From a checkpoint of a small transformer trained on Wikipedia: vocabulary 634.
MLP neurons of a small language model. Each row is named by its layer, matrix (gate and up: input weights) and neuron, and shows model dimensions 16-207. Each number is 128 + 32 x the weight over its row's rms, rounded and kept within 0 to 255. Numbers have three digits each. A neuron's up and down rows have the sign that makes its largest values positive.
After each neuron's rows, "fires on" lists the tokens most often at its 100 highest values on Wikipedia text that the model never trained on.

L4.gate339:094144167106211134142057119109086122154100076102140146145180123136122123110130103141101106185156152096115129119059155117079086136152129177142174116153109134135173178172130169132120092161102147148112093111147143123126141144153050146115108164178168171066174149118105135101116119155135121178191094132125102171170105159085122149081128106173139138091108103089149107130155142062123141161107120102134049198138161091107123090056153105121181138144132046081104059187142109160145200085122128126163083160132161144132144095122105193070097073110075134131096131135136100088149125131113126167
L4.up339:044132176146119069138117068121205168190086103124135138181123115100109072087067106115097127128111159142094154123083110119072189161143149167158144124171113105074118174163111168163125159173136117129129143151097130117091129163146156167101153115126185124115186127131141154111161151091094178162127102107069130115081066111083130159111128159098144166160102116174123161118095123125098129128170095176069132177131153192157168112103166135150159148066116126145145128149168099151116089147131139105116079158160125083113128168102083143173109100123148192096153095073106095096149143088104142193
fires on: "ou", "oc", "ig", "ome", "ost"

L4.gate284:127105133185112140103167089108129141150106085120115112133158152181124168129164135126112151194092154128155135130114111189131139112114127139096081081159083127199091084139122158138117101058117189122122108068175094109131166055055119130113116120122134094084159117076164171178158120148086111081121096128148110178125150063069132110131078197170114127116065134118109130115154107115187169174123094127117116083133127132127097115108114109162117163164108122145114129165183057070167103097109098167096134143127173120155097132163125154152089130168184079127121136108167150131088073177192118142
L4.up284:122141183170086113153127129059145177139076142144137186147108151169154120129163148209096177190100129156115101110129133191158162100123111119111130117141125144146097090102145121170181102114093110083087131087131110168153179084056102116072110138140114130128135095076144155138116114134157108132137140164118051182118158053123123151123112166197095118153099127131119136108135070160168133176128107095170079125107128137131061142150097127170089146204142136150143121123181081103164099116109125164152127144090159100104145131151155169166126111109192073084107109107144186117059105138142123096
fires on: "N", " N", "m", "n", " n"

L3.gate571:140074113085092208061144099067086167058102093132087095121125122170090082149130163133061125093169126136119159120088138109098154076151085062141096156123112083152096133130142103076188032095096157129127162141073136120146162113107117125168123115156130138155104105104092177114083142118099099143155151122123105139158145167118111105136160168055070139141174160145094119141074161139087113093105189151103125098141146083172196148074119192086162143091131158151171125110103123131112147101170110117085096121135152171111178165133105186127087128141104133181088137166156143181121172168072172134
L3.up571:118103129135138168097139145090129189118128085139151084123101185123076079136147161158053172081189137140135153150122143161065142120140098099117121138111135104144128151140105128103159136208106177128113123115086093109192126112051163118188144101146102077172128075105096189101117119120150141142117134108100084122100119161132059122120119136075129132111185126121058160101107165148099070051130123144118139076152085101160117092109101164068189117154089188126110091160111151107113149118161114161127086141120160168140113143077079223173146161195114108168120152190101166136166155141110102136
fires on: "===", "=="

L4.gate256:070179083113113099118095125132093100182123172129178139095125164071098105130181167108168086097156103159067135082120166148136140121100108140143113145138157122136105147167176168151165141150110125134132101102146181088136123130152181124176132137133078132139116099143153124166150067149064088156106089123177122178125168147139104128101145100127111147138083141139119078121102105158107122098136132138104153137121163126143158086108053100133095095131096195092146133144145090113142127109130118101149166141052177035097110147155135132170134073155076139074116100152131162151150102120107136129
L4.up256:091160109171087117153108183107108134157216116157114107089116125122122080127123137124090166136168102137107165064134202129141125084101069209155117154125110130153132097090173132130116124106125133137109108125096142121094097136070101050104116089113080060084094188163136120096156120161175129101150138175121068098123151125160121103119141099149151153077123080114119145097095114134094137121111168123110134141154103118094155129176128102139087137177114209137101157079118119102137108118173086139144133114085106132066079194144145143169135147136091136121219146148130096069233121150152176117
fires on: "a", "man", "ed"

L2.gate430:094086104100146148117113129158133161147128117153154108117135194087156037134135124125089129040141095169138207181114172129151151118144157125112132095107164145134088147181091140122113129158147174153169086101066091095150150086102105098101104139131096124154092085105136175143119136097166080120183153113068175038106099137121148097122148198108120129189114139155065118130102116134126122084157175156133132102146117050184090167115067123159148122131139134132117106146105177135169174116145135163165083111138180158127076122079105146164058120137121107135134163161184174166152095136110136103
L2.up430:109036122099131136134189142113093166109137110153152102118173220104113041151135105143074108080143096133158180134089131162176151086133133095132127115163157150136141120174021131109124064122132113112139123073127135099150118099115129111085043163121073114159119069171179200128081186086119115121192152133103137120122106178102125121181139175116116113132112120130111113113106151124105163100127135075113127099170099019133159132139060137139139117129143099157145158105095104122125215087152149127128105129141116150154111151146118137102093103100093086131123199135163145129114121159107129111
fires on: "===", "=="

L6.gate620:112121105124136106134190122194099084100128138111080133125095095149081153159118114168131110107107190056175113122113144198164158156139053202105113101142160197088076161113113147126097125086213107126152139085137094083076161121167101124140176091189097139134109137113108110123145171134122140106149076152156126155147154116137096135177099136121154123134143129186157147157101101127171171090143085134169104128108122069095093128145118116113103124101108067105060152180142101126120197154177158134119166159173140144125086150122118126136106144151134143088106100137106095155139065138129124193
L6.up620:114149140116088129112122173135117128105135103112105147116121116084140110130123158211199109121139157072123135124143151173153136133133111168110168119144105184129062123090147124104096120125161142124130124150122131106103124133111125181159136041149161182142123130174123174135151168099184095136151114133175090071150141118141093108119125114143146127138162110128186129067084099107154142117167035158182138105110121139116124143139081166136104041085138114125091112090083084146108189161121226135169155181148168103177118138161116107057104090167112096118102088075159154187146103131137130106
fires on: " I", " U", "I", "X", "ce", "ia"

L2.gate579:176128105106150163181136109180173171145140068157195098112126102083145086091110096142088116134080148106162089126123137154136135115149082156107115163118096117176184182122182106118113116143129142163109136158086113151178109150102219144130044104096103080152169142049131159122131121051121100151104145126123180106073145170129127158162173138080165155162131177140144095121098146119126144129112196107099116139076132113083102094124083159119153135153127148105074148124151130105093124124139067126134160136146121143134187111183128146141147158085172113134129143152198101125131157155153151121
L2.up579:112172106127125146045163125162145134126120158136132115173130081084094075094138185108165084121096052150166096175164150188122176082118107108156186104136164151105122143177120136160178151168091162161073104157169152117123130136118171125139102131135105175099137155140122170145149165136130073192160143135198098143108136099073140105086109153105102154138107061159155132049110146104161087122175169162115114112205108091073146172113102077189141080132140156082075112166099195147194100050141138117086124119137170084077076094109098157160119159143075132116119120097152142132131140109141135156
fires on: " |"

L2.gate491:152164130156134117133136109189176174114144068104141142106123101106115150111138128108138159079175118120112069130088120113170146165164150152114153142136171115179192165123158140136131165075142187119172148121101121134104124140094138137201107105115092131112085154121162152084146126182174199132084147116152126143071138142137118153112092136057114108077125129141138140069020207142124108150121113093156123128110118159135099102132110150119103139182120135140042101133145132072121112154105156133131149161072110070152124089114085077140129129119138164127109134103218147126216154127144120130
L2.up491:176179140152137088117111126197157182090146052086169121126113136098133125123160163090164145119148119116106101150091095104147154151157160118086162130131171126155148139110167151155155166086157170130138146104124115122087124096124144153161112124136088113091081136114165151114136142200142196128098157132160114143069131124153129148123071138083117106076120144137148116068046213154107104157111146096172156112118108160126084138115120123135113147196122119140049095137159147106125092138107163129147147162054124095151099068140112071109154146080125150140093105126220151123223169139115120118
fires on: " |"

L2.gate427:198178124160156161136106167167137208114115064087118090113141091122143118132132143127173145128124150114129121151141128102172190133109179106135165149104167171169165180127139108123147216121153185142070126175154144084101144145130147108165131120118115118150116188119125082140144133119129119184107148112168137109122147150117158104146097150093143124161115144144096094081122174120122139112145103090158170161164089119136060134095071146138175112184113146123113135168172063138118112138111163099180169129146171081133079041117140121115166127108176103130062076113143137088146112093130138206
L2.up427:156124120180164133129114188158135179098102078116100092122129124150159097111153149138153172127110128136135122136134138116157197131171166092148135152119119144204147183135118112149129207125126189132087104209176156094112118137109129128149120117140146124120083203155126117107130114144094105170145120132157161087081093177108154103159157102084147128143172101150104127091152137167102143120132097119135134186140065183025045136117111179126163128189144174087139140149152088146121132097147135134139154111160127096160108069147115090106153137126148112127061107132215181090142125119136151190
fires on: " |"

L6.gate16:126141132176121146087063148092148128111125056140125122167141126101088146090106111166110106157159142137156123072145122139150181153130089137129058094164131157089162139152131094147097150159196036192136140167158076113115135117139172103124094121051164137087163104140147058096224119135169133150174096121125139078104079092121139125086140114113137045129126106166136103169137119098146147136087070107142126187108096135107128110072079154095136103151122135088152070138094180123159151072128095089096129139171075156123093152162108133158145101108160112122167158141125138157136079127152092135
L6.up16:141177102142114148079113141130110101106143122112078086149131142146130112113104087167115083172112147171185110122139120111119081108145098131120035131098128100155096145098130138054126196127119111157218149081128106157128126150171090107061120127135140126100120120135193070166163149103099133151199090160110086135122098086063130157106133161151170113140139135167153078143102126087063100131123147153142112064138115110127154107131103111106191142104062134060120026178130159125076149101112146106108096077070091113154122133152167129095155117146148093145113182115180194136203085089116107119
fires on: "t", "c", "at", "ur"

L3.gate316:082108138097127162198110116156129165168088098127146084104122104091133121113197147147133099110108162155142123123078131152084112082118160136164067098076136124131077146096144137105097138114145114103104170142149116112156161105159146098056143120151118161146113093120185104108102161171167102165213193139147118105161155117078151133096114139089119094090124123111153141106143130156153133124151142163145126087150129120094136182140148160106131110146127131081052142107125166124092044126154085166141118108175155116146105101159140091087093149192150109199142110081153146046147150105197144166
L3.up316:095082200130153124181165179185139169116119104077131102110154135103109147121101136157124118125143175120143137109050167107098115102111179133121128160092169113112107133055172159099138135128112124137118113128079091137147169173172158167144144139055182116139180086128137096137142141129115125092110192134123109149127166142119188172166098154123079113123114088098125128168211133124080114177156154146160166117215122149060141081171159160113135159150126143147090122175136148124118128059140168167070103145093148145111078161151169159103179147179152140168176087144145161137146097148149150191
fires on: "are", "ver", "ton"

L3.gate246:143123140136171157109122099157151146129143133121153120100140116122111117092127112185178086129163101164157083131140110168115199092188071171155100102123120133111095165160055153223106072162116160160204144128196126139125070125171115103163137171114118108106136110113102152100123106094091174136095124176126153167138132087096111082121159152129095133176132160127119121094120150160154108140096157121100169161150143144094188188136093144117134193171101144122161141165081093111143142180177130097184172151132114091117122130085098079124115127051082129129086131103106173083068185128154136156
L3.up246:101113140120131129062104156083112151118049110203111151124187129168169148137168134170143124145144119174163129122107083186095141169185161151166071095184133145122109196162101066165129106158140183094163127139117091108070121163108132064122087127091111098104132125097109100095074094120113172130085094158148152122172140109128170136117135130216081133094076087163081081104190122137163163088080122167131117088098125132132119122147109196098083191153154172182180124076150102144183162195197160124121192136085142138095120113149171114160101151124145159161139136121104155125150130105120099136
fires on: "re", ":", "her", "ary", "ul", "ip"

L2.gate399:114111166183138132154092112118137115146154078151128076167104114102128089114183147102153133192140144138181185109087095146166143132138176126074111111148173162152152106103181151170202132138163156108074121141152130059081164096197060180129148125118098104156139112152138139140113135158110106138097126143140130131182162128089107089089131152131067110137135190117144105132079182109163159116168188168134159123125137135052141139124169094104118099147175127151134113161111180116121057107106159109115143144058183163196079136080108145136122162175153121110145127145131189157174135120102145164
L2.up399:102105139186182117141070131098143126160143094153131079165087125112135105113183132105151129168148155154188180108096115174190134134111134108119100126131165164157140106121208137152190137114131138097104147119144144062063133095227075174147150112101119108155133122166140115123103153159126115135108142140126140157196161099100101087085147161095079104128158168091109106142096191142136169109146179151113158117096177180066144139130159093121124093154167140144130120181120174099093071132099132114135147115067187149158099120084133139165144156179142100112156152130112201143152121119118167153
fires on: "aw", "ton", "man"

L6.gate177:087127141077084087138074085133121147124126202115156093093087153103121101140097179147157098126140197183136108138134155133120133187118110129129124138065086173143140124126153164127135114083075141123140143120182074043115123141125095145109095097155096132138101135137168134154096122060109136128116103090133103134150152116120167171169169100127131079121152082094154131158092039120148171115180144122137118164147182120222140115127154135193150078132147186149145155188072065179138134132126154088150138168093190118128151122116125122192204162172158144132133167109163103134158127141105105174
L6.up177:178154104138104144110134059116119110131223136168183109036147117121104181126080127105123096075079133127095143119148109132166108127126167150110125140121132188136106163122148118086124134095085173086168137049140149132147107142152164120092145096141103138094126125131173171153083146111150122159131107123138122135180136146100097162130159155130128121166138087147070103096126108096107140114163079119131082122151106128136122133139134168141143106197200146159122092077069111102141128118132153103220170150075158170128094124173110112183182122140198117103140138199200090118164135102133120115
fires on: "a", "l", "er"

L2.gate444:090076168113116105141101132166107129115045146142107120144103150116053114088112085109103178089148169131186073080111152138063107149140159131153087167075173099121069126072195163121102164116128052111154097118116092104100137121155086104124171129080124149096127198117129085041170142151103142096118123110170111168135154127115151120130133122127117186163101113115168111112087113151138184038137104163192125145133159124117115157122135168097142095171113114130144076170104158115105145088093141134135114163065127132181072075091090186102155118110146142106073152178125110089130123123168161163
L2.up444:097019175178137112134101123180127093144035103115086052176084152118073101099122088094105141117163209153174047098096147116092155120154178136133114173114163072119096126096179108133117128059175054140114080140122090122099136135175088140118168125129175090161135137154131101085169132158098145104115112098135144173134128100119148115121137107148125165140106134095151112126104090176114149053159122157204133133121170124066098155098129211135112112176055097143136121155107166127086142108140142165165126117103144111172086138129135149112152130144137160143081149134106127095158104124177141137
fires on: "les", "ton", "land"

L3.gate635:083075089109088175098144156138091146093117097125193083096120150108178076179175164142081123048144119112151117125111138142163103127167118129086122143098166144173147136180147156110018119141113186162129117039051097108111163127113122116157167124085080146158131111117140160113151140088137158144138156124121164130125127101112141167103110166163150125091150081111101144144062163113155148086129158179142114096130153112122124117136043133102143170170106167107107162118118182083158164132107097130169101119149181129151147160187084065154092173085170159159172146142132216124160077107119109147
L3.up635:125052115122124164114140159144122182123141112173195099110145139089162025197145166149093090058120124117135132139133165146181075128165113120077174146097196137172123106190173133108055134136096169143141125055047122102144156121104169124171129086114077146156143091094146145147148166094118160129141105110128140124133136105126126185079136137114123124136159059118083146139043154114133122110109148164154103083144162091095122112117080104082118161130083134108085166124110165082184180129109110119182086132170173105128159139140097063146081136097175158146153163143137193151138106150093107152
fires on: "===", "=="

L4.gate378:071082164139224111128090094129105162149126169090129171102167158159157054185143127107139135121106132123129125121119141098154105157091141193109173134095147130098142132098090114131164182143169077144123115140131139110095138163186144128092117161070145119081182121123148064079091139122144130179121088148049124134092085159114098106066094063143079158167068198120083114155134116129109143110052109143161160158134135109111108155201149139102105162235159131153126132130144153150110097153129121110138071072133083156098135142143097118143122125155180204134084163176093134159165094118082155172
L4.up378:160168051144110078150085142130145161123102106136075119148155086150102137138155156086082112121155097152091042164139137144127086163160105108188096153116143138085082169114115167089065072127089096106127149156130135163116124138098136161124095141193128099120121129115078173110092175132162132081072157108143114086133140173145154173119106191123163143141153156185143133158090131123187123051131165137132112157053138105142130061162069120112134141094074150072155143090124156085123131145109203091142157124113144098143115105151177132144133129198087114098140125146185101080166155097155104088
fires on: "\"", "ig", "ime", "ang", "20"

L4.gate599:144065137147147123133127104120091147108043139136156114060054114107130117135113078130098145157113158047148108156103118106132096111100125105105074075151069103123129131133107164197107155136168124151123066134153120074154117088144064097127129171141164120093112137144119153110152130116113130103134130110138112110102146143152092088142131089127141117129130104091139135197113096131164085133111173073092124175156113096104159042112119165107115168138141121119116125179103038093177114156093093040112167099134132140162164095103193138181192091095054129144110082088160090102124189184108090148
L4.up599:134136094113155114122175107160162108118098161119079174091158098143126109126179094139105101138155102108137154156142167122139109105138135110144089083097120218128140113150144191147104090120141080160115145139208191068144093159119101100148126144150180095145136098121138098116142097127098113169157164093082122108109109142102121156129075089161169040163171123091137130141178098128200120119124133089134126143200127143121186088219146136143146086172148124140080148177074049097129103122136145054136116107147145077120128130097163127118181115110166155124101029096169105114141168156107133172
fires on: "oy", "ear", "ou", "ly", "ay", "oll"

L6.gate460:106112130149140156049098144170161089116085109107179141065166193142072137107143113058194128115149142144141119118091161119154102157148126105185148108146104094159093123172078090133130114156108136170126136149157164091111125148117095133103112120182121140188151136143144121165111121121079136078065095154093124096119138093097123121124108103142135147112091133124181149134149153107126193190142066119185089085163189093127112122130091068128115048162176130123117063148150083108149122075120105147119096113119064083105137077170159152163176162072088136151109099146109076077143144141136089150
L6.up460:095103069184128098142149127117103123119162078198155189099103129103135151144103110128119114110143093114139108093094100112146099113173126165156183157109120139138128104069149090126115111104167178121174133080151194153115036110159124113122054140129090110167167162130148142130172092143125139094129096099121114159160152149131171134167116247119139141198132113171137118088120118109133196153125139130100186147133063102098125141119118127123095108183086168150121130171060131134116104123133132142136121144089069160164087096130161066127131160148111105121101137067115174078132157146179103155
fires on: "ill", "ess", "ice", "ight", "d", "man"

L3.gate454:139133104107168095111111146084167153122146063114142144098158126133152112166157177163166126148174093116151122103142099163125163103106114177067165091132175197109137080083166146112054124096109093119091170101183128182102172125125099154121125102174170141159093126117082116131096171177176191067126078144099074109154115124132128168088068150156086149115128208095120127096157113106127138183131087142130115087125156087170129123141140083095102165145165166106120155159128153062167184117167117162123171128131171119166069101063111095164115142132157130090177090117138167152103162186100152098
L3.up454:109107141106178121107160170065138152134097078057162159144136107132173176145150183122121100159072104119204085113088082154057133099084122157097139117101126142174114146134174138077134123087116121102133123114145092185133162154105149180126143083108165146123147141130156155155098126111148168150140127159135058160174136144144137139098145225142117154115097112121109157112205120098198177207159115102162122142112106120113123201129155081182104102156131159133119184184110136089176199143136128086101125137126167106191113128128177084095070125110122096090119086128123113197063153173126184090
fires on: " N", "n", "g", "s", "\n\n"

L2.gate80:099119121097119128111133170174139114082107062103145068079143160062100142114111163102177112145165136120163122075114151128156062134158160133168090158071178128122120087137195163093075156073131108051211109111078073144099195059178139181130164120117139138130128136149144090197131135165148176114133139143062162144123081140172159117123151155136092099110118139138102100151121145148149158079154141127206107120125187111123130133098140095123077094127163136133080126162133098082125042077146142119133100123088167108144120062178105147087145155136173159154142085172140172114132109165196145108
L2.up80:093139131104106136144143124162188118087102062105122082103096168093085115096108103119149111134178129129177112082136145115144077104182186138169074185059137127119122123134158182133079151098096134083168120156113127141107185085157169216116136116181139133155128148099144101166162157171132166143137083161083147163146141150108153138147137156171083134115115128154166119153081144116158092045144151145170122136143165125103146125104170080127082098153152175153074118172147072063139033101159162088097106141145201140152131058171107182056157132159176135128127089147142166119162101113135097124
fires on: "on", "ton", "ount"

L2.gate87:146161120095133166141119087162145140146103111079127099107113124143128146129115120150090146085111155095109147149102055138108115201125093168205180135121140180089154135074123183147114155132092099148126134163132119081110109134129109126142098164143160107098174123099197139071144087117069123109180222130059086151091146165163120165135190116112109111112145121050189152099143134136169111200096139141102153162147146073138101091144121134072110126119127146140142096136112121124103145123166143145213082144136136095161174088133085135142120090118111133131125109132137132172188202176066108105
L2.up87:148196123127142127112147146118173108166118125051115114100113129143148147116078117142103123096101142093074118139096096139109115205126120196167201126168130170132136129098112177137124128162100129140100112176130126088092110138127151098140124153163150112129163122129189141072143091074068131122157202110036110158077126178165128136151164101092120066126132104075170136089138122131168130192100145101067135134147150088185142090129122130107116142123132135128157101144122109116108157126177159164198101172132136070139144062162066157131131082091108125124148089137149125196159145167083091092
fires on: "ou"

L6.gate239:099150149117099134096086121183075141085114146087145157112175167126154136183163134149087105099077209124146095126150086162139142158100124112137161158120148151140153116122106147106093128092104123117111093137127083134072129045089108110101106154087168125149146154125110122148119107098135132132163114097135059153118167083116161144157114158130104131132145151145094124133139141178113174093170115119151084094104190126180121036110118110133071166105181158122131130162183135103138121155115134150108178089073183157132113177151200170182092150156112140064082106175107202127128100086157198094
L6.up239:136152099074062135118133176150069211115144145102105134155144170101081103135117119090138124126091130113174127158152095123187164156151092121119102116116113105123078114115180167110103148084086143197075155152127077196132174134091171153134073079156109158120126120128133111167064137143154159111090142138154087202207142080075095182123076167151160142101114105115118126131108081133178103068120147143161136065139142125089110141202141117134110129181198121138106128148178117140108130175123084106091112143173150063094180146147148118135137089133127119114150115118073111147174163161133087157
fires on: "m", " m", "n"

L4.gate204:152156145124072108133130113101170109181156065187170150080156166155126178166174145163161128104168146138159102147082124141130134130147081174144160192089099089100104170166138108110141145101074163185123147111173094090138118121146170137116148175155176145133121096091150123130084152119189106093148100144094097123143163131112118179163135140123104135097073116143149146134161232162165147150098128088164115049090138090169111087108106116146085099055125121143117123126160094069124091146076065131104115096166108144141143101154128141117088129108176171114144179100159126118058107163149144162
L4.up204:203119113120073117175129149146135132138120129139152137058100166126142160175144174110186169143144159142093084143138157171117135141123166131221185162090100083099144063165156095093201078129146148154118161131172145113150096126131234161144127129125213100131112096181170135085128089123185111119132155153084120086147124089139155185142134138146158122185127104128127119154158153209075138158153141108203080176162126143179162123144106150164137100132116129163128086095091135113109173093072122152065116126155113141115107121162124138192123130140168175092140166110120160135113138072101134113
fires on: ";", " and", " le", "im"

L6.gate8:077141117132095137142130151135097131065136155101126145163108163182170110188127110113132154132132160128171092153196184172120150215115068157148073127118085111131122142129155132087151100157127093099167143120137138118184078133157156127125134107154094138179089123138093109096205094110198127132119160114102138140123081097092151099110109139147204201145098148151159109098184148185177149126129096091134097130150120122052155170137073156092105098178098123197108093163089151089117123097124172185100118147190143130139088092155103171102121107130059135104141152155131098117123179088108151157
L6.up8:122149170143140187131114191104128141078135080106127135115112126157103150141111113152102119107154156143159018127160176187143135208137066214141113123140069118170179136094124154172122172152130103084147103168141127148120114133121062183129134136092154105083065133112133163131179184121159098120093117171144150157118164094119181114139083128133123101088134091166211091129086071152127142107157122095104124126086093072132131123173070155106105144081160110105158096138129109109125173093108160079105110132181184127119153106117131149108086123150050147079131124145108121097104110077157130150
fires on: "k", "ter", "'", "ord", "ing"

L3.gate440:130125057116121124171161118140151139120107146101129110148151147190120141129178216198139149103110125119088102125156120088079120181119119124149132106181100099141140106116137164105146091121143206190137166061072158132098095140142139035164107136099077101140120109176107149120121142133157096171153086125100153161117107140116149112071124181052100132149189133179074140090116201146086108130126162129111074114132090091108149095135130135162094129152110181163110160104065098074140176074154143154139055131087173069113133174174085132159121103188122167132128143149139143073153085177153127100
L3.up440:138136113091135090140142159159163140073146145115146082154130151148124100138179128174141109118096103108144131130181103077040145156130137132124115100165146114150142062151169118105122104120140182156113142135057139138094098162172099080068167110131103156156114105158125141154129138127104100151158085129115132178077080122121090069047128177120115148195209110148053126121098145148060127135104231086122064070174105079137135110129101072130128127118073171147089176178087096115173150093177135108177084136107131120167140143121090167099138088145135151154105153119140141078147069189126120153
fires on: "===", " =", "&"

L2.gate341:120167102185077143224146190067105156124157158166122110110176095162106178067109162126120155052148063150146079089110083113087113178132158179105114142168108065122101130081065123101114140145110149108141091109090146162118143080130120121093124129120138056083129113128104119117126106134115106068174081102164148127163157174102032141142121130056087130102157092091137126122204126110106137104168074135165171062105122142144133109138139081100136182117106120140153107115060089121085129161140108114157163110120128095116157125154099124143176137126120152100153104234148109161080154141118157141
L2.up341:156208125171074154132120166112137191082152131151168087115130093238112197105114137111141149061167113158094082129140031143107097169137185210121147119152103077132075110109069129118155170139122149116152110150075138142105110076114100073126115157144176093109139112138131105120152139143098109069153099094156119142123101158071005103157127135052098116137154123105147164074194161151104147132182070129178164128144142115114136133142206079108158169127104142158147133147112091098145177159150127099163158121154132102129137116138124127158183140113118105111165130127131143111116150144119132116
fires on: "ough", "\n\n", "ubl", "ric"

L3.gate575:181157110107124103147161100107133192081105096074125124082121146164148163147177187156107170170067160155127106153148182108123149042100106148073121126111111085134121119119194175104131106078085128109128117087134148149100216076037101174110118073120082142117125135107194118173149157132133142151156105121077076158160181090070162187087162190171091146072114174125124119105132117113159159113228118092114133139137121124078105081147138129099121160129117138126065138159115099085171154103155168165111125164089142150142096114136137099188094130158146106109144095113123154170120157175127166123
L3.up575:163149091140094100089127102090123155109108081083157184114129161127137128143145136153117146163085150147111108161139210173132162071096125186067124116099121096144146117099194186115096086079116124113121095118102152160097199070020078143106090076114093156104160144089150138176152156128102139119140079120056111178143113135052162146063150158126093161108135150165145122111132118111142147112193093096120106151093124072098085102138103090135097149171129125138082152168120116068170150057152170160119139169087163130117130107116124111160072117178132108125146106175153155176076124179129180125
fires on: " n", " N", "N"

L3.gate414:137131125128119138103149169167119108107104028170135030106151122154135106156117155111132121180111104129184144148115172099122166058110135182145173114188131157112110107103209140120101091105165118171152103149083105137110144184151138127150051119104111110163108100142121122090148131075149122123139082161072140121106124162135132147108156133132151183144127089119058149091117141115132199130119138129169195082126135108105123113136127098115094156178125103149173155166111080088118187146125124097112172082150125076092121139164096049090116130095154187107107136160153161154090148143112196163
L3.up414:188152134095130067091174106172119089075138092117151093110167101187110156126132138153134131187099097100078142151131163130134155073095098180134144125216096192084126111108183114141062100085178102186151134145091122178109143157166116138119075080062127149165127126186141192092156145102160097120138107163085126134147104155143163155135145112119132148150116115169084163065107135071122147096148152092111175075149173093088107111080089154119110116141093107144156124165087085142133178110094150140068153114122135088096158121193113099083118094116174159144116119148108142127139129150141120124
fires on: "I", " C", " I", "ity"

L2.gate591:101126151155151131146104139166149168138068106179203130136126108084119085173133141112145103102089157153126133152114117160065151149105122165143178069128103055177073174096108159123106115167132177173149134162092169134099164097110113096128141110195128129158106127119174123082109177070100082160153169111130090045133106119108097151112113201089168102103104114132118130155161148139157162083165126170119181136129166166193115116145152130132107142094123209122137135072110118122102150121187096067133116118149155156106139126124076055156188139070125157091066139100200154155069118136115163097
L2.up591:124138149117145135122091131152189120107097101134141150094195120101106056188161131153137044139141177141134177107138120161080199076149114119142094122094107143079147109168143132116135120134139194169142114166155189116100122111122123159142137056200132153110177126120100156137097154187169095136119146149103126164058112139106169095112101068050155141147143102166117137124137146134176079077105151184119083144125110154139118124123112133110144134145141108091123116114109086150136113088159148130078117142115143173152138121113118175131067122123102189135058125140147169094098118129146099098
fires on: ":", " sh", "re", "ld", " |", ";"

L6.gate292:157117154159076117059141090146126074102084129165156095128159104110086167142130101131110117155088156144144116139172112100114116091100117145118165117174177137137129133156134116168056181122141087164118121225113120162073109159128147136146111124097092148153128086149168120072154151179153130152153132093140094114113094143122100090079105153124175136208151150176068171097078141140140127159052187146112118104158156139143095083100203121164162114160093142127158140181109135080080134087133144126098161098134123139173122186166161123142114102137199139086083116100121109125132135050122176129
L6.up292:138144114111097145145140152150130156119159093174139112139118138124118157131103158097171027132140144144139134178147153176120143058173162138126126131112076114164124087111110115139128123187178145115149099003094093152044087116111110123108114161054168093091121163174130079138161170109158189165118160180100130139058125121154139161086143151154104171146100141130170090130066116089162134128106102144153110140134102084089135121155171091118167080143142098147075127117160136106057120122096156133087148140154132094089143098079081172124109109142122115187080097106145166100147107109097109144
fires on: "el", "ur", "at", "ol", "et"

L6.gate380:095141141181134119121127106096118096131121137106170175099164127126182176146088082113161168086115080156072137113162104174093116103147050140099101131087123128090194079143146096160151118118119133121148183129139108189148133100121115178110171142134139104160127113210114151078099170159222154106091123176062137109160109178135119160117122109153129165155142126115087132148161116102158142087102152079120133137152112189169125106110096108114170142113082120039148118143149139080125085145093118107149174170109164169115143170181134181096142117172076171136097129133188076206099048124091129090
L6.up380:098062159177115118123108134117099119119155074132130093159111096133194117152143147101099115117044122086141135128143146130119135143096138176115156144150126183141063101108172109196171153139101153155124149126136192170133071133145181133141182097113123150118095076109150159150107098138120129192101083158162150108126094049138076139071160151143145136178210125108128107179150071151145108168076156128096123113138122070088116142138124124100140144084137158147193138128102129122139116130131124140209147149125120183143177156152187119140207172137175171130141213130144183113130135133092122099
fires on: "ro", "ot", "ig", "y", "ort"